{
  "n_layer": 14,
  "d_model": 512,
  "n_head": 8,
  "n_kv_head": 4,
  "head_dim": 64,
  "d_mlp": 1344,
  "vocab_size": 31384,
  "activation": "swiglu",
  "norm": "rmsnorm",
  "norm_place": "pre",
  "norm_eps": 1e-05,
  "positions": "rope",
  "rope_base": 10000.0,
  "rope_fraction": 1.0,
  "qk_norm": true,
  "attn_scale": 0.154,
  "bias": "none",
  "tie_embeddings": false,
  "parallel_block": false,
  "init": "uniform",
  "init_std_qkv": 0.0146,
  "init_std_o": 0.00276,
  "init_std_up": 0.0146,
  "init_std_down": 0.00276,
  "optimizer": "adam_variant",
  "lr": 0.000747,
  "beta1": 0.9,
  "weight_decay": 0.1,
  "lr_head": 0.00476,
  "grad_clip": 1.0,
  "warmup_steps": 331,
  "schedule": "wsd",
  "decay_fraction": 0.727,
  "decay_shape": "linear",
  "final_lr_fraction": 0.0,
  "batch_tokens": [65536, 131072, 262144],
  "seq_len": 1024,
  "doc_mask": false,
  "train_tokens": 1648000000,
  "steps": 11178,
  "dataset": "wikipedia_en"
}
MLP neurons of a small language model. Each row is named by its layer, matrix (down: output weights) and neuron, and shows model dimensions 341-436. Each number is 128 + 32 x the weight over its row's rms, rounded and kept within 0 to 255. Numbers have three digits each. A neuron's up and down rows have the sign that makes its largest values positive.
A block is one neuron, or neurons of one layer that tend to fire together. Before each block is what it responds to, as a language model described it from the Wikipedia text at the highest values.

Responds to: Digits inside long numbers
L3.down105:139112131132199104090110106092236108102128113113149157142157125173117111168080141042135103097059110129075145125067113206094107176149135100114148071152115060149129133133150164122130163126120103152086123101113114128132116120085132105113106142117193138155153088156127197093079191162118187157
L3.down162:108119100127122170093133165142122092096135089099101116137162116057102181116148094067134086157090131124143101130077129177154155130143190133141067114137102035133111108161142123170112119092133090086137176110110128114143123099073167125114148109105168199147075129130154115141109155121141174106
L3.down312:151163126128114145081134090114094088115118122150112126115089090097168137103094139066178079125154102171133099158133117193140094181138122161079120119157129140141139109101144170172182122140128137124135130075108098095133129121165122067142119125082126106160097106138163132109132190124135154143
L3.down1006:106136169137130185132128111106167104123131123134133166097113156216067149129144063065137104161215143084113111130103144111091140133148128104081109226182102153138093164135140135105148123130153163141103153162133123037112168123110151096119142155107114152142167049075129080148106135158083122131

Responds to: Mid-word fragments of repeated words
L11.down90:186098158161191130159082124142116114128150117158082167145203194155120108195140125098106156147201140120120095108092114172168089149135156133204129110186139114153185137115177113103154166098098133127115187143122108114156130048090113112195143143180091109136157169133090117126093147096135106096

Responds to: Year in date phrases
L3.down63:143197107128088134059040174062133145150118081093088175154067123140203116160085059137202158184137119090152132200111138114111096155161109129116196163134134094131135118166133085090135178146139093070138170140099111107088167123150111159090078105115119145104123142144138107170142102155169104168
L3.down143:155171132131092225133042133116117151150222160076081076127149144111124137124109144138149164161119174140105124094149191153080130115146069158118170129170118120103148152115169167135147188116030074072149165144118128176201127170131109111157133163119095141177183147154103129121161153161065177060
L3.down301:176192160129139106180147134134126148069076118193100117164088176109171095197127101154117180206152150171089100163157185107138084150150155085212165133110180154122102123131143099071147110129112175149143107088128152099087116133151142056102141095130139041161128154133098171147062122158108157094
L3.down532:114182171127130195116152131173156077139193090080133170164178159099115163121125098091163089136164085149166134163130156074105138151169183093131128183169118126153141193106193079205127151158128135139183139134168151138104134127102112102142049112152142106168136107091149126160081156118143156142

Responds to: Non-English name pieces
L3.down37:112136135084071210117133150180170119142189116144144156074122103117098221143108074064074113098085131143085121111083170133133098132133165125136077163107213117103116125148126107062083116105094137157104110190116114103145071122106123135156107115074186090158167144130143116079133145155139126095
L3.down56:170100073165149205094098137027166156091163094128171112118140107171097122121095153110112081056116144124140072137136125120114120102076143110114133221147165119122105119079177147121129136110101057124106141172192128123121174111084123121102152066104150078175110124102109138128123154113117066144
L3.down688:146088132115134168066167104140164107104133131175154148168159089116106104148121125081056148109148161113117143050138112136148157116122105143107142177056129155091143134151132166070172077115131078182082136111116130096107088131091144069084139137132102032185153179085073106102097098134085123142
L3.down1134:106086120108107095168198251110152137094153149189146113070161141139149058091159105135102123111156142151115129087120134129190144149156178131148159095108091148138125160129173190093104165205128080071138157104197149153153120097065159186105151150128076087156087109052085076110117171196065131137

Responds to: Opening year-date phrases
L4.down182:110092117105123133119103181101100068119120108138111126220186132125115106100124123141174145151140152152218079135079106061133149122163131158223118129136152165082111092162140109058161056111163164093137108119111091221100113133137132091161114089115184112148121176118105112111138120175166130162
L4.down248:205166177186129152188126099117129091126186133151137137160159141128105133122116136133087156181129140135143078124091093074118099169090149142058103120117096080136102096124187164124146143087114172138122134134071163098147115050160133081126075133128134130066140109142130080155143169119146081107
L4.down255:107158110137123169091092097086107127132214149117100158109143164131130160129169113108113076183144123149086129095115139090099133154130131159157141146105114068067141170131127147179091163134076072164090136145169145129147163175139121158139143131080137097145147114094056151141141134067137163116
L4.down333:061170141145106130146159172105115153146197137155087132163125136181124144140092143126156118168163111166115135139173122075133092102121082122095101160190153064119178161097174104119121132140087124158181163164152106100112084159100136108156140077160155084135166159097119221161149104111152126212
L4.down377:129150161141128117100156110172150073193133112114140157095124161191079128101140132151147121084150118135133109072073167077085066120128105132104128138135131136133160151154155125146124145106045112158168090142132116160097170148081181129103140142076134081084132147116138109125104154095210030111
L4.down649:189174197192104178141100124164137080171196148112099100106169153132139098205092159110132115235180118090081115077126078107085126105086104119147200151132168074168158134144130143117152144083119124170146191134118129109123183126119094098115178164082138165152162124148114105114126058120128171154
L4.down671:105144128103097152080158066117115045122114134116056081171126119109148119120155115099120149126140142088124106151123140090085156124121128157111181118121120147141140087152122147143109137169084086092076176088163142143217128125088172145124173144153137135136165116124162117169168151087145159093
L4.down689:132135176110141139104109124117085171138113118104095150048160111165107114208125081139171161153176091102025121150102127102152098155081108128098105064124133119116139182144076090169176112108103122159155169166093135116104162192127091059123140131113160114125101134100144099142133118078129096083
L4.down856:112088210090120096182136157127127160120154104147080128126145122182142167148122109117151120144160152093116123137038118148105116164091158110123177155111144103173111112096168105212170122118096096116180120202156129142123146254095099037138096099036096098071121127108120099103145080100119179127
L4.down1041:186131176051124139148143116089140177163165164098133177159123142107154135142126122094075110175131100146157117085172177169040074172113135136104063137157088110135155163110114135191152130133072065100175066057124076124088107121110134156125097152178113144082146114166110116151098130130173105153
L4.down1055:088124120124099120138133177067109141085106152150129170160130095127169135175105104191156082127139124122206069129135160090071124102092104154099187101134086102162105163162138100130152183119157170131138146124158144081100150199081142128059112101124151142131064201159104112167115090178171105193
L4.down1097:140172127147204116152059080100088123124086148120079144137119145115185122141146155140128146169159081134145135108147130111077142138151174118129122176113168071142125173164243102065147163168171099101134117131142124099165128087125142189157147122141111110127144165131083134152100122135122133112
L4.down1144:147128154158178103107104167134155137122120101132131131210140095170113126140085110124174144095118127077148136085135166038114114149136105114147110139118112115140118126109115114143146102088124148137154051189133163102144161135130150135128132143114139193110115116134145124168122115118097105153
L4.down1279:148092157102097156102088136151147114148097206121159132106138127125095129101221174161110150121107153163136112155102117122171081099165201143149147079159117129138071169162129131195151131098107138088143080090132099110170127125110144118083104089120153107118109211136138102115124118144168124117
L4.down1292:150116086077093135079111148124123176113126086144194146103095058164158098106182134086073073023164174176122153137120107114079115145128143219126159108134132091113121187142099154106083171143157111130140123156114147098112121149119104142148113153144148109128131142076112096144137158147076163107
L4.down1307:170135157137139126141098154117123079102114110133099098092115100101156079171082200119137121163152142101100087092127144119130149159144139143171134146089152133084135127135086105096098079144095134073132082194103135103085145091117103073174120132086184129131172163064094088157071097152155104150

Responds to: Early word-continuation pieces
L4.down98:115140144093160068101099128145155180142176155160106082057111133204145101118140135087100141125108135100141182108127139117168178115108155124138117120121130114098175127120141103111047122068145144154178092139114167097102130185116162152141141120167049095101173123113109161151125105104138136137
L4.down175:132111201138189121182117176191095128142167094170120148190110100200130142082137114081128128187116134106108193099166177098117144203152100126098155125095177168125125149093151152110170177112168119198112082167141140159123094122133122129140097110130135154130121125119112169155110106139109090116
L4.down281:089130123141169106085164156099122081101129126149163102119127107148173117130142126104094108093106138154098134189156138185174129175151098126101117145132149193106105150099154121178114224165128141139129110143126168115109132181184141088233079097105143146145156164154078132173139076090112110192
L4.down296:130135053128090133151176161034072132119154078156106096138106164067121084146091159135151154179145139084140129131126191159048126119148088126110149110167220144198116111201098164152201149141149115167082119143172098167160106102147163119161185080169166147129117096102132160155197086120097089108
L4.down626:080061100169173135139097143165170079157119125133106127154161127137076159119128114063166119176175089148123049137114135133114094159169066088115116066169101176152132121165115146180163081140190159137146211072095088079095120097169104082134118198100146128176136123168134122119137180123121170177
L4.down695:106077138149142192100107054150138122098090141111095142159111126144169082182174103111142085192120095129131179124157126122120097143100191179077162118117170112137065145096128132102095136101132081123154145127163186136111174079140093191068147152164172137088161088106163068122104096129157118119
L4.down742:081123126167108105088120111150130100149114120120096145150132141105096164134115190129101112135152095149177097135082104118102107116130101121163172183218110128161117073145162111183117086145120182198094183105074118208144105153062160125180173118121152118152122166096136123066093181120058143100
L4.down784:133178103133140154112164113166189106228135095156067111107164136119112140106146099109084169128124105122131108121144138145045158116161110177162100115155142167098111146162069181126150128104146121126105084107104118100158159151069149126107145116151134094144121155170129153112084136103105106162
L4.down798:098117099147092119160107115132152159145171137105141113143217123157110113071089106121143153069119081143111146120091083081087140129143145091160122118152102141144180120201133131166125139110116112181075104141185125157120183094130156104192115085091112168145161062158121127170161123107096114106
L4.down866:141132152147143168036162094133164107114126114110112114126140160173097146144061122099107169203128097153124093189132194196086094182118137184135143146145140104141118128163113153145191134146117127164172133142168087161087109096124106075126102159145151106150085159134165132152133150094100152196
L4.down920:125140110122174116158109175082137156138109086133119121116124129097127136094122116136132151152186135086118200095066072157147077107161098177104158132116113109135142175131132111089114113101161101131109125177100122111158174159086114082145100093098136136145152140154153085196153077157141125111
L4.down927:159122110139142183099100114114135141157154149144148148122098144159100111130091161046155144209121082105163103115131138161147146169156110177089095120126095163138083129154185094154139114131122081054147157053138087162070141127108160180127120165149152158155149174159099142127114134126145104161
L4.down951:116106152134091103067080065114106043086063138153179093157122116134104160098147122119136096146159124150140152142100035114136179099149129108101165126169103117119135112118164123081094120143123133145144249098098116114108129086159146119113108084151116151078170120174145188151147184164112166129
L4.down1063:108116101185166176176231119093129143081158174108183182050139113143139101123109139085080106187108103189161163161142133122131186156091125115193132154199085092153113121114184092128110093151122135111086097103147212088124078135149139135159124081175082131139074136149124136170129099139120151104
L4.down1070:105106078136105173142131077077123094086117108115104145169170122125119149150148083061112153133141104124131148115149094137092150150082098169171184154143106170130176096114067124113170128172147157106084150124128138061158136137109129149144170126166127127060110082201112176141129115175089144109
L4.down1089:115160100075152098123190110149176115138187119125115153138064126098123184124107117195101200149140076119111122155082117090139129116119115069108102069154097138138131063161101136121162204149178176195142129145167148073092125078126150120073120139094120118096136150159142142111107128098142145123

Responds to: List item line breaks
L3.down167:140158135114123084114126086110123090158119171078133167164090125199091124082121189160125112171130111154108118171126089111136115114133153113086073174131140132099141147078145116162175124129136108137132128107132107075113119109126116132107092149162131038113140095191107139138090132120137113221
L3.down735:052082107050161097122120085171097103080146076136082078091101113159072117142120066117057139143128104132123113123076128148178094122118131174159133148100104109131156143190106089130138125138206089149136147119165104090205138107107121120112113153153117153108128136161165139141146159113104117155
L3.down831:070077152076144089161122139138147118147150106134098155142109134142197085129102110067125181164108146117084129132157184146181101129102067174169120063082112124131164137148103086131151151110129121115144098096153143100130140180156125129125103129154158095136149151089127120148182130110199151181
L3.down1308:122120121165082191107164203097110115144105120098147161073107146118173082129120124087116103125103111106093065132110216054106113074080151124161144149106102095142083142094132148121175112126158108083055120083154116108146152087106190099095088103052111129100106135124135106112151109097116099218

Responds to: Piece after split initial
L4.down44:123079181090145098072186124164139127199129117183169118181087117094117133153152123153142125168136155143089191111178080151184136150103090133079146080128099110086063115130126216104102140112155145114112155137116153114116114150121139131075106120134094114186100122132120125105156096150144127190
L4.down125:178159109139120159147116145177043147135142115128157142141098106169133101206143108144126159106098121145147127122090099110108162137142104094140139158144154150116156119166115121177096126079131089099075105176117119157121138143133113101151082115132142102092128156087140085087146162124174125200
L4.down156:098125105089123161109106131130157102116087104109098082151134165168150119128129077090111117143132183175163205114162121138090115096080134081167134162131110127104113139118091169134135118166199098092081106191153112116111192098128122131093125158190133117084151133172173138103106128121140086193
L4.down225:120072117120130101119112139073133196120107156102153155100142076152139089130156145121059167088154145154085094143136118087208157145095148074078147120149142093161127080114128146110141127152149146180104106107119140114080112175150173145146146160113155183174111124111106163044125132113159136114
L4.down253:139130139127113109194111158117153167082135102133068093135107099089163132152152144103168125115130131184204098139097150116052115141086113109134122185178161124120103136089150089090147150112171163148084130168172115150101136139126150141122131090180068075073117089185218089162205095156106145088
L4.down293:135167105101158113079172127124117224087172082115212153108104143116082142145141112140145103132090174096094075107142092136056111126110080134150162170144137075127098163129127128012164086169140184084078133164137125158176129064096215100139125140115152169146119118151088125131097074148145079119
L4.down545:107134114150078159150129142108128153133197144122163086083155074047163138139136107148157122093144151169180031049138121122140106125154172127077081070211142088117099094079139099144123108121175147127136164119138112108184117131143146101119138136109092113137140127172119143136149102153066155147
L4.down718:075160116143107141177058100128078136124116105105121131115158051156192128152119115113172136154099078126118142191121129123119173077093100145186101057146135151110120136164105098148122117132111153120128058140101124121171137084152216158162116169138195076120116149143112113178173137157121125092
L4.down808:076084151143100094142063160115129163063101119111138099137120184174140142158123084132094137125162119088121126140133062074124086091168108125131156170153144142156138106067128118155143132129128109130132131146050127152121182182110106133104141137090120142103160082111044119121104160132145147140
L4.down861:171117148130143119180124199160096180189130102088159158128121238162075136153097139083134113154129121102169142090145144129131126131132216115087145097090129168130148095150184073172086122103174179147074102173057106127177172137144072110173104146099142090110123125119096143096080184156162099112
L4.down893:123122142115108141155094155104188147104148102118159137128115127103143114123177110160090147151077082168158138144126127129102090126137186075148159162140140124102138053164112202147136126116086141136101108153160164146147122128128086182112109080150171112091121116101053094118145131191077075154
L4.down924:095121165150117116124121110134163108120140108103060146145035084122140071118151150152133102112115140110095089067091093132129169147075109158155113121158111103084114100093102141074120161136087133095128184103094141147125108157138141117151100096145158080118150126146123125113172094128106124105
L4.down981:139196144119156119130159077173105216146085149143145072120112193161114131135109166193143116155116144109156146157117176109127151159155193156139130145087159164122053104121168158118119112119114133118081121175140134170121178130118120148045102119123107144110110154123081123178137194128189055145
L4.down1079:140202123134099144157155176132185172104166031130113166105124128120114159126114168154191107136179118145146137059148148124146132139164097122146119181101120114109130167107140113114081058120113203070114148167141142176102134112134119104068086111101146150154097172170148148122167135089118092168
L4.down1142:112133178177152069155148094121153149089136118108170139108146136147181097071131102200164186127146079136177152117151115109157131072132122123102116168157129128104159122110201115094108188168144192167170122149168087085129116108082140127133107127190118152092103161105149128127138143199168109097
L4.down1188:062077053148033153165167096194128201151081178163100181062200096114184110167128080143136117112099110171098120172114150122100097175064040137095133078185133102111088140119147125124131093097166106149122116110173148142144141119087102104104161177131090107105094140138150135124119085131117107179

Responds to: Main verb after subject
L11.down331:115131094107176181135184117178133168103106075110088097132163089182086123131137139113103125124126122110157149129091098052140154102137101102122095063145088180150137130149166133130091084109083169151116088150105109138157121123112115238103173131116131138118128115207099083142146145159145095153

Responds to: Numbers in data and dates
L11.down365:132159065170078187141168098134110137153087070077138164090086102093113123078090107113109069143135120123093173160098125143195076144145131151137146120122174086089164087114162144120121081148130135102185073102113132124096128193096077139095057154100155154071114157098144137091166158081103127136

Responds to: As well as; name fragments
L4.down28:148088098157118104158116092152185033131146090124148077103082117124145128129151100134127099156073127130072175184183114141101115113123197163110111103126171153122057127169105132121126129145118139166114150116198133144098143084112113117180066131132079148148143105136125127136134140111126087175
L4.down82:127115112163146071037175141123125149130138105136119082178107115146118148150124128110102075126143164106177131138163079095095102070164095094103114074089135148105121165109155107156113117147081166151088163151132169130188126122106111109144138086138048123121136171130127134158067076138160103059
L4.down164:173159131129139136119115102174116172170156110134128152125133105081101100100128146095135162148139119135153065125119132143103196148066200107151121131150184187176059122160156143180118115101126136093072157067131151118122109139215117159118089072134168143136164142118171076098114134105120151088
L4.down166:176151199167178135106129094101136104156121139119124084148138056111115086156154121213082144088098137119121132150101196111126107141129173029176135107103126107154104180148141128152138144133131172172114063154118145167122165079165078163191117140164147115120146198142130133121108054141159132170
L4.down304:106212140149155118042121204075095131135113079127119104170105126096136173132099177164154065115107088099127120105168099123108133142090092211069136094126143137148124143136104186157101107114156149155113199145143134060074214110096133138079129083174076095124155118103157141135106049147169153113
L4.down369:130144152149119103074159146125097055084104081140195123116113110086167170182090115097161075155123123056131098119086187125138115167085099144066086142105126086113125164123130067123143164110082119139143107172040117075128127160122075131151126123134143139159183129126165108171126124161146111088
L4.down403:119157154118082165077153065132096165095168140101109214136144135154134106151122053108165163105133135163169147122166148147140114157183079130105134130045127055173208139150139116127167140139106148138115121171130109157172178114133164089154159132184102128101102102114100158168180198171109105172
L4.down413:134110141138073160162111059072169121087151119147144120170104161148107133189149087123131068140152138092091106153082184127140067155136130122130103188164153116101126106109162130148103120137131123162107175141131142133118137094125129117130097160129115167121198135114153151098139130090087055138
L4.down419:115128133163116094149076087131111160039054115147143113142053134149125121217136096153089127118123152140138205099180135161158153151118159153136151139095124074146130110114172123148134154135170155159122129130131129132100132067174153128186117147158175146159138092168140173151129089132113104194
L4.down508:105119151138120156186110201179140140117086151129116154133171125153163143142119151116129175186119072112138173151145172130086083135100091104115153136137111154099150098122133072098169170070160132140095125131153082132128099197142099125141138141207118123175117094103074186139102144100159165117
L4.down597:155128145146110157057139097103104107051117107119158132234132130164140130150140119091096153115097135132087107123129139132122097088086114169183182155124143147135116127092153120128166131123112107142199135094098114147127184120199157150159207160169131167136164161123046132108099177150144108164
L4.down740:158148098110232114134153120128187110109177161122076194142119090098140117134130143179143121140153103141161096150146088152161182113155058143090147141148196172140099090158097142119135199178110144107136127111165109110165073096090130125125122140141176140096127117141149122150089189173140177167
L4.down862:167116078104132127137069046195191141091135101110154143146156171130095108145156102092136151106100176138115162108122095113141096128163109107156127076137138133167179122134145118138086090108081121119121151178097154100059062177196105136176110154119163079127145150077122058084105111154145148158
L4.down934:171139123106202146137159156104073117126125125189140107112112117173128159090149104105163141176155156132156124119145142077126169174135043133092126152153145119139113160119094206172100099093168088128177120115121172100174134110184102121151118158164140131187138106151101138120156049112146158131
L4.down1242:110126127095134138100155149163075150179133153173109137115153144135158124137154125114115167123109102168096130124095115133144100143073102109132104093116156079106139174135135135065119146144096148113159108124110125103143183083147134168131160134133139102087093171152074157128065123151182114161
L4.down1313:128164063176089124128069104153132092145131093107135116098074151087144136082129147104094125128130113134130122206093136091102154200094124149226139141161126179129123124162082146143085126127167106100123122122165124134124118123180084101085166131149137158098152161150108105126109155125099140144

Responds to: Acronym-final capital letters
L3.down522:131131163147111153217109125173156189160164083176142117154158135113128174172171123154085108123134111075081067131179123131109149163088135129119115139109159128086158142132172101155092156123180135141167089087196154140119173154125137114098103120135092130078107171143156128158135135172118128114
L3.down716:099138113141094173109125108088100077095120099061094128107091149201177149152107114153164124098118137114138132071156111213126128166127123116182088158146152164096121109092156175134143130108123151101075101101077129049109131119095152130124111094110126134089126143145113141092097067160132146132
L3.down1028:116107142084154150182171131101136051148122089088109150103084151099125106161134076157136151095119147108095144112078124120133138116044134181159132140163075148105145153149101123116190183156129092088197169132131093128092141113161102144080108140098087104113094109085152153140163100119170119151
L3.down1167:174133107172134172106102108084105144132086139145062136077057133068041126092133137108143159160162114085161141081152161108126144117142134171110110137163177118011070097138168131119137138184187177063104154152031159149159169154170182096160155060125177176108107131161112116141154103129123138163

Responds to: Mid-word name fragments
L11.down24:134099153143164140137118172136137094108126120096156086108157119171137100139132109125126149155115185107118153104180123130156118151165167103130115115124138181136133129069076145087145173146104117204121105135130170140178128095074059083127082150109113140093134120150120135162097104147192106106

Responds to: Years in date phrases
L11.down1232:144073111114123137148134111140126111129163155143129153142046214148166160107098073139150156168079164098125156125111160051088116143121159187135108147102195111164091130066138131152137102154137153133121139157144186099155123130101085150174174104100082125111076136143160124145136095183143083149

Responds to: Numeric quantity values
L3.down628:094181158132140128128154160181155105179108121153096106132116169142168144128160089125139079177065108135127095128074125094053158152137178104126132088132193101051140158187099137088183125162177102106135101124157092180070149109101143120087158191092092172100101158132076120038105108132118106106
L3.down646:063141140114115181139187108162158098166116123117127156066121147162052063169149087100053123102199114136172103065117155112091118158090158138198111115152145132108085185193164107158110122125178138077105154158112119105104139146127126138135097125163140143109127171136163083094166154126094109130
L3.down691:123137135174114154116113136124195165108133122144133090126138151143151105121157147134114201065148141107119132086139099093117160106112136162152144136192105122117132108123162121077112111112124150115134136111136150127078170111149157173144125119140092132124157099105180084106114147123108075106
L3.down1292:130104114120145207155146169116134166180118158165076144112163116113088135136183140163124106098116129135147101137125124160131084127116127148135111123148102147184119147166180162127139120142104082133097165025126076135064177113154123168062161098182156151096110164134140126092146165098155171167

Responds to: Sports career narrative words
L4.down75:134171130149203201146098126078110155189128072124143138148104091115131149108129118109092135073161178108187118143165130104135192144181148156128088123078120138139113160065055123124080092148129117124096157192142152104141141115163128155108133125115146133174179134132139117139100132100077124110
L4.down106:103155179167124079172150083118126146119134124119090196092129145086096158149137103118132148154116144144131118120179155148094060116110135071139105137096151116099111157084087124124122129131138116131144147124105173132135128130165126122161162115113127152094153073116067172120128123131101097095
L4.down124:173113128068105083090093177104150060067184161097242110150134142147093105068125097134067106112059123125112124111130106112130125111124054120120100123101105178107089070120161094184090099167076199071090190132132134114149114148130108067141141098074110108112149155169079195119116126161157107170
L4.down256:145088152068087164072121149098109123129115150163122197088120123068093141198121163150096198171145115143121070107146116120110125049082094169167148135117039165133135153093140072128139137094128130135118191146088142120081144129151118087155051116143178128105104120100128132123121141141165152112
L4.down260:080107199129135169159079131095164121161154095161135092118109118119157100088132144071143134102120164117141128170146191154172129093133118139123116120092147147119053127149159111112162135157140110173152172159131105149119152084072098142162149153133139134091100108050202145112120099114104108135
L4.down561:162081134132175070118123183123148132081133164148162135153165150144122168105132155145098105111086113115087174126141174082119170098112152083161155166095124089151159130125121125148121112143143159148147141144107070112125138139089089072094115148103163119091120181121160146159221158136096132111
L4.down601:149089184149176142116140136102056117193110166135152087152104133125136085094170150139123078180155183104182112129166193085112188146081151111142106104151074121083208109138132151184147062127208131110156138101081148098175101172155102162150156138109118104190125120116102144096164163123118140141
L4.down611:125154130136140092168143119136048146092131128122114080076152124105166131091093124146093119148091129138131084117147116091122168188087105132125116102154124135162137160117203152094100158134178143063113123108123146150125089125129182109123119114148129154166073123077107116118124092108150120137
L4.down750:176135128164137077088011162120142150091147173109210128125083125083141119138114198137165147140073177142133157145124132160155090117137128178093095081097075148110091116112120126120135113080183094141043130105103122120089159080174064157186104089107131058170104130141064091138116150092182106129
L4.down758:131161163124143156111113110074150163069174165123172143134134103121097138123152093116080165059082143156143145128197077172077152120055103134166102175148125146138109137122107144197111125133180153107096092132104154145138113097126091164136133111177137114159097094137128105109120106107091114081
L4.down777:117152097097095147081130125128104123117159093132115141165127162134144073163168175117122218128131130127081154160133123111082151100141103092150156140059129130140140075130201076099127172097125111156116156102092104125090116109137126121128128133158135137116080095136156136077125154166117173165
L4.down829:077129120133098101149104096108166130152145114131101128034100142153107124228104108135143213067105131144130117143146075070101088141095120081110120134141170150139177111070137131101151140113088122157119098133081137159105170134152102131182108155091100164098148197140106124173101127130129078121
L4.down838:098161130149143118039143123133102126138078182114135103132113114089111119093146101136082106169116150068209107135103079151128124110177113194104143113111124165167118146148060170102145157120112078148063124160080134108132107116169135130135173106138127146117170136122123142124103053164092118120
L4.down995:120077100098116078081131113111105146114094157144105108164124141108104111130188136093101163138113134143110157161103112104156130139162136179191109111086106196161132141150166155078143125138151104141171120134144096112102092156177151116087150139085092146126134145108151090135088071195140119052
L4.down1010:081095154114087103152151006116123063080110125138144157138110147102172120158141142167098057137086127134125122138128135151151183119087152137109115138094116132145147117136114119159097126056107139051119135118166186096129125105077155179132134118194093142067114135143126136159110073203105108112
L4.down1301:109152165165149136130168124129107072118095112086166173176090159100106186104109126101152112121173163135191186097142142133123152124123058129130195167069111134066135141131093121138128097128139124135144146103101160096149137150070137111160125142158095182111120135099050107115169064089176082116

Responds to: Block-ending line breaks
L11.down878:108104103105131138093113133151109144113118109110122131107113148101123148120129149117094071172113142107139106099125141135141126148090097122119070142158129118119128124101136095134140147087112193142118148168111122131150152120118131100149159151122109108117089132087148122129147156090141135115

Responds to: Mid-word piece after p
L4.down12:127151156105138092105085086139075149138135165096095134120130174178137139151166165145154119207151117071150194114117166219136104123121133146103143185081134116157095137030100108120129142112086120105149136133129127118141102116147085149097108181112134079160139141124079167130145170152149169158
L4.down76:146110093117077126177190135148184112099083126145156174111127153187094137149154111161018139177120078079121131178116118118136155151110181096090172113131135179165169161177162074091149162130152107165139147085086120129104129119153153202100136129114081099168098155083120137152125140154159122142
L4.down417:116118131156184103129188175103097108115115094105076117101145113088119100180105135187132145145220160187116162092153150153089072119158130119157141105107134170151144165162159083116118105129107143191137129160114107087108119124150166112134105128131130134065088120085076153177094083081095143170
L4.down443:145163123125065139176130140152180121148092148111161087151195151064136175131187121128104085073136126096130116076110147143140096091090162083109104150067124146134140127118091134124124165197066140108075126124141095121197115126165195177162149162112166080166130121087149106177120155075060161144
L4.down677:119127089086128099115116126127157118090108084215157124118121146126143065128129106110118099081102204114142057112085159134122197167148108169108110119112146113120178121114075154082149186094182147163124168117133145207110112160152141129114142110180062055116140117103133071099127105112104172109
L4.down698:104100161109121118147184051140126162104121135129125132085115123167157149151129154190135134173178181086133132188164089200183074097034184125110198072130104134131123139177148160129145128145112121080114130089136110162173144163153110079191135144111114103143138144090129133190140114124132174105
L4.down780:101121125079151111125117125168140134112115059155125145108182149130109119112113083157117150171120071102193103069084147157098116122165102200145100134155135116163158113113147115114147141134098134103126120115058123086124168129094104122114157103145114199173189157109095092142169175175182091111
L4.down865:140105091097082127140155120166104087134142144104113119106180129155112146122097121143076121133173114078184145057127101096104115138121129128115081154123160146124163089131065128111162121061133134181108141102118087127131132125211116106108117136123089115124060088180176158106070115121189127105
L4.down901:150131123123200153204105121151083141103085114135149174112147149131115145140173155177106054084104110073132167114127106163102127101090117116183183133103127106146141154157143075150122124112128164128178195081198075131140116088131178131090150144128088153153132106157122140120156133110038129151
L4.down903:160176149160127110171124132144097080148144123087143172109172167114159128124173167163146135161097166136104076132112117135122192124127107071132184138065212148117141145178142157102109179115123157111130147124077120132156150147123125088104122146106110142103080095150097153032104147151196138152
L4.down1009:139158086114111156112127068102125096092140156143119190098140189078071124053154130161120075143156132114082095120126161145059109189130131169129162108146094147157132110207142139085149114128110140132114160096152125165140173078135132151172130156122123129104128176115093145121154122144183142143
L4.down1071:114092166113182177112163120128139149104093122111105110081118126061138088146130113223093115139110177113070148145065100146145158140101183096148175137092127190176063098132114122073110142170141192103095079145105123165120136121123153137078100110113112143099099063144044117188162171148126128138
L4.down1096:142142142172150175128230097143145105143129087107121167140152070105100189113111119206163154133096132134109127216123142110156127119101146131121156117122107113103146109122123158081151194106092140123189153169100144092180110098116149111191107133141055093097145137163145120147165157121050145093
L4.down1129:130070118202156152125108097132093102149110108116102091132117175132159167166133134114106153190183071139077127143154156166083144140103084142112154077093076189092121093163107142144182120118102068139158173088146140151158136113101109072141128128148146098150173128157073080160118087160098121111
L4.down1327:145143108182088140094164123141064166147112051114048098152158112138114164118126129109138104133127145125123148080112168112059155160111142118094112118116166097163182105129143152105164075121096094126109167072111138082135126052143142121108109129171153133105103061104087141144100105154128104176
L4.down1342:194162037133158094109080117166165141129132113143126126135171146124121132108141154114155082095124142127135095114085152124084097138063132145086142120103149134184121154107127195149134086093084095069086120137121090130153073106106085080107081148041085118141068036090151106120195155123147094123